Part of a small language model's weights.
Size: width 768, 12 heads of 64 (3 for keys and values), MLP 2048 SwiGLU, vocabulary 31123, 129M parameters.
Architecture: learned positions, no biases in attention or MLP, untied embeddings.
Training: a variant of Muon for these matrices, 1091M tokens, 4162 steps.
MLP neurons of a small language model. Each row is named by its layer, matrix (down: output weights) and neuron, and shows model dimensions 48-239. Each number is 128 + 32 x the weight over its row's rms, rounded and kept within 0 to 255. Numbers have three digits each. A neuron's up and down rows have the sign that makes its largest values positive.
Before each neuron's rows, "raises" lists the tokens whose logits its output raises most directly, leaving later layers aside.

raises: "ala", "press", "eh", "bert", "ral"
L2.down337:162129091115116152022160104142125146130112102054108090145098106093099129100128090075062187101090150180095145144158122138124109031166104119131183095107130102155156153072098133137079136171141092110121121160102187093207146049142109132103072130158136074110125096099104138091181057173170109158093136147168134117156144123161138148107144113207147103162119145102157131086163123255117179069075191127051111160079089179162140115127147091155161114151147104085120152114103079110134155135116102092103136125063143109161112137038169107128134109118144113087173084177122140092131103150125145110

raises: "el,", "house", "room", "eless", "es, the"
L7.down1535:143107119119065158113170152085162108114122170197134165095124059132167115157171101101124090112132151174131187116111113103152149164125151130153116158107126164082095156137087119070121079131105103152133109128095166084128146142133113190151122179154137181111125153110160082104141120141088164111159175080157115088117094068156129088146081021107144155195152123218171125097074105135104170117114095087141092129172098079093111126071189144056200117133112163139124068149094082113125135118097146117167116113114134126138147143137109194153155112102096132124167163156110142137064105173156092136

raises: "fully", "ical", "ful", "imal", "ograph"
L2.down811:107118128081141099132156138098070115168125176070134136163157134138142142130099100094142176123137126077083119056174117112130109155092079084174086143118140151072156192155162159123135167140158175126127175147136133161154169133101123088083147139124142104092108141155136128121128123194078151156128118084128120105118158112110121064146196093119172137121079116165104181132171067127124084124094123137148106137124165078118200084133184167151124149167103111140118125118121150083125067149117106108132095150165158093135131170151162110118167089164097135123080139128093158083150105137094143090

raises: " are", " were", " were the", " were not", " include"
L7.down2036:078118116114153104137122167123143156103136115162111136124091170113171109112159146136122118087155124185074074145143163094159097156109122153081083166158207110105107088091147098128156122137135115192102126156184091106108113046136135125159084116152145148139153153132101108153124093166144094097156158083130124091119108177129115106157108090088121067132062173123202090099133075135171165112142117119100143143153153157097139082154141187099123003159089118104095114122147115132138097138140121114132110167153143154099136146123109170148118083161132124141097107120104147101120116129041118120

raises: "es", "es,", "es in", "es and", "es."
L7.down1397:110112123095093098047126106071092159118122108085117124144056059100170110118155136135133097080084113145128181156109089173160168111122127094168140151140130114123146118135184137182149131132134205082134151127157155078132120063125129125148165094163084095096163123152151156127151122169134128138224090195149151112112181133129187120118081170158148120115138147123157156144126101128155053137087171141154082115070119098094167093120083190154122092127139119139185107128149127101144094090126073122160170146141136110120100131079127171130107102089182116067136155168135121178140132087143148115

raises: "ape", "utes", "ster", "ted", "ter"
L7.down1555:098073110134128192112114127086048106137143168132134154051206102126164157102080157095177113181148114170178180130158067135168163110121132111050110135097133144153135153157092163176130069095118080117118124104072170117124123074124130150068126174103086106119118095145123126118174083132101103100098068077131123137085190198130166122149061100148179108095092120131171136183097088097171148208169157097161100083115147123154100130091104120082156120166140202088084165129141085184117128099170114092141124149207174182105056105076106143073087125153152164082214104161129164129130168174111131153

raises: "es, the", "es the", " convers", "es that", "es in"
L7.down280:135140114111124054152189120113092111109164137125144134099055080118144179126157123161168105120139119124071091147107088108142117163119095212116089159056130144097097087104129152120146107134125094070134163146152170158147139105151183179141121137112126148130082143157119107122089146105128115111119185115113142164083135086102149118126167171153127130103063124154067113144146147115125139117126115189074135205129111081168081169097146166144146058145102126152165162116094128127143220139116105106109156119166067141090065169110168140225158092091133129089129107137096081145186088095109086125

raises: "ental", "ody", "ents", "ade.", "ents."
L2.down525:161152096176133136105054127155148120163132114127118163113198146231121109105122114107077169156073070151141152076191159139147113136080095106155141128118118105067153110125110088148107132135113175111137110108094097140121119105103185159080078097118134114153126124165167126104135146150169128132119140124151104100186130056102139090097123163207090079140111090153129186119183116119131108137127098147076115145113088130160100107087130090127147139115171119161098135113157076162119116130154148146104137192169126073085135137094127145117125159168138114132086101098088111176130096114131133165

raises: "ability", "ability.", "ances", "aches", "ry."
L7.down1503:147120160097164181195139148072088142051110172179115143064120150056117088116168107137098126093131167136180121142100125176067099092179091102117106111137098125084103122107127092160150126122109153175126136185192190106146161126108085099163172125151102144144145097110193107091158138117099135187077074117103096192155121137172070109166187103163065076151090184143110109140152123088136097145068082136051063090124102136181160156113129172168138137080161072112126139153119121095123141115130065092137123145003194165124181205173085153179138194097173145063205106156095135115098144183103177162

raises: " d'", ", France", " de la", " Georges", " Quebec"
L7.down98:131163125128093128164156156104108108134147143186080160178118145122105102122169121146174195114123115156132163116092096172088146160088147113092120101053116134125142063168063144139126112126134152214156114123103105105108139141188156145165095170107136140154167127063107102158135164133156094090135142162153120175169086162110138077114144073120117188105142159154157173098171155081086088160088125160102150149097134200100215040150085144123131155117142121154099106121120107168117147186088097164128119113124122112165180121140176194112129065146106086145151119144101196086046132087186116138

raises: " They", "\n\n", " It was", " However", " They were"
L2.down573:140103103108184093109148100107126162150138164172116099188099126089118184122066057165150069189123111131091136118124176174102202154150066128168118129102139166163100139122108119150159126088098107108134099152119142187130148185149093234058142138143154147138100141088107101132125125097130133145175096125159215072131120116116137165184076121083153089132115130090117130109140123147100121137127100083153136155057114098079125155057122079152178159107085100128087101062110154145119151119149132121116106167127155129077071124180079145126146144139144143144107103122169137118119120137139122147

raises: "ing was", "ing |", "ing\"", "ing", "ing of"
L7.down21:129100146163141112133117156141117172113143114107075145145201161064091213131200094100136168139160139165121135112126169097151104104161113151107194131115129150153116169101164145141115103118060148136150157147092149130172118159153115177142142142139152116107124147144172115178108173159141123065085092124109166173152121142128184107129133140072127146181102088184107109178091112127133080157145192132127146132163146085217170154178089154127105139127125198118133181149150100176101143123128094159199114122151147136213127167189148144099170123180080119106144140136133114119096137184106112109

raises: "ie", "ie,", "ie | ", "ia and", "ette"
L7.down421:145185021129112139155181144112089110160161081096112095110155107127089149125081157100104147122131135148107106118121168193140155105125143142078166090085121128119135132165126169111134137144065151149112124160087116097110152097127134158124098153134041115142172085134092187103097109161149112124113146127131113140144128171094164135174121228148143078072155146105172136109125180161108130144120134103149162143117148148089159168152163089083094126072157166150152129129093147144165097132146132148148133119132103132165178116140116152148083078172149119159083138161115111100118110135159155156

raises: "ience", "ient", "ued", "iences", "ited"
L2.down734:100165151129149149143121155100170107085086127117114119127135115104122134155183125105116149086141120138099087088162167134096078078129163162077131131146154121144139116093125178137179072206066137196150123145167136209108135086094087082124187160101125154068124082129129106131120112094077059137118145096069119126062153123135084122163081127168162081123122125133114188103164077090146104144157071144201165197132098091095125147123147164129157162110166062104129192131158176206126095123137062170176106063164155112113139128110098135161163123152120090191063136205150098105158097101129108116

raises: "atives", "otten", "uit", "rown", "lock"
L2.down473:054155091167109144115120150161155153127118117141081155133072164180157124138042087068112147183132092105171143134142125136133174138074109141166139225104127122129100161116137177082173153125140119097135166145088112111195116166098083085152112114104135125169129107090119116097109145120093113169204110140148089046151121145104050123129122111144125110134081145098120094147135133106108137163138187127148154098147139168118131054092180110109096161115112137141182150100193140136131083153095106092150127129096144068100148069189132161170172125108125119085121155158119105096098152135113116175

raises: "\n\n", "==", "==P", "\n", "==A"
L2.down1426:127088140170090160137139110113083156155083117092118079165101143112141183171065127073163159101121108188124146110071145117133162083135087172119144119069047089116111093066139107091067105101143064180081111110132098069163169149116128079149139125171177168062109133126125086113180063193075103135169119126151111109105142131174145160114177093115166163107144098194130153158140135122183116116122147092086104115136045135060133144134074159131126126130100101123057128091167125152163130110117096170171090102138127110135049123187156152117154106152122151158105093147128178104141085121123153172

raises: " of them", "-week", " new", " of these", "-way"
L2.down1504:098083194123144095112146138169188173104139103097110121063048124118129153183149105125142138145120093106110145177132082157127096082143090131109207154122184132111123158122103098175138187117104124158114088150167142162144125204180118085074130117093096163136175120120141108090098088173103113145103134115156114159119146134165083099103103106057055122059133093100097149157161123088109141134180179122124156146118142137162093121160100180081125144116167077173122130116112131158139125078132061127083175114132153163130166095193097194160163114163156120212165100150137112176149141095116128183

raises: " by", " by:", " by C", " by ", "duction"
L7.down1146:149129134114178127162164176165117111158216188085143123111121153167135152073124103131119119096129142098167185086127171169188130126138108146129073155120152166152186087097086140080196121109136113145077165114087128089128116128110107094129201156168178192066128136147091108107110111112165128165173122111117153091156103116092140164123141156088070111174093145126161112132122092104127117137090139087071147147125132175148082186174115179155115149122097123079122130103179139120127155094081081176109095145095160139164113149168138106151152126157113190111087041151171172111144085096079112066

raises: "ow", "urg", "omen", "ower", "als"
L7.down1707:149166136169178112143119173147099111113085174164090123126118067147170124137033100104119087161118164170111161147077144105121123112159139088146140128149066090116121138161102120117146179128103142176140162091148134148150177117165101142057133145105098170154142178153175115125066120117129134124121158149072121176172122154101101109156081109167145165136097146125095060179142132115074154072081183116139148134084114139132129081148117130135193123093164129155152134120154158062089090129123152132101119083114145112182091123147133120121109189138134117105060118110156184126170107136132085116

raises: "emple", "sel", "sw", "ime", "iger"
L2.down293:086194123162137180147051122158092120162162099136073128081156172148140181077119111148080133088083116176102084148160130107141107094098068094182140137154088098107131136102142097169121134150160123094145114142188154111155063083213090169150096120181141101150158155162100109128085121194171139131064150152069129161107086165124114139107141081092118176153117074125080092119124120096118110083090155165108131118120094167108084073121151114128159176170113157128103118146149130095172147113128173161074113139068127117128124128127136113127154113152091093143143142105126197100150124149126167085

raises: "hed", "hes", "for", "hel", "ty"
L7.down1683:131082131131204119145133102099112119101193125101182120086129147079149118163133137159134158090171126148182195112121068126167143164110095162104204108101149148090146132122128090102177127104117137158174152128124094110083097050108144125136135123101131124078165055139140144146084116213135131128159132125127139074186086156142058110129151152085165122119097145166117148172156184188139171174111112153129159182177051156131153150122067192175123086156161149150155156140129112108198100113093123120130112146128116114114069143087127126098165105123170142089139066163123145182085160087149142130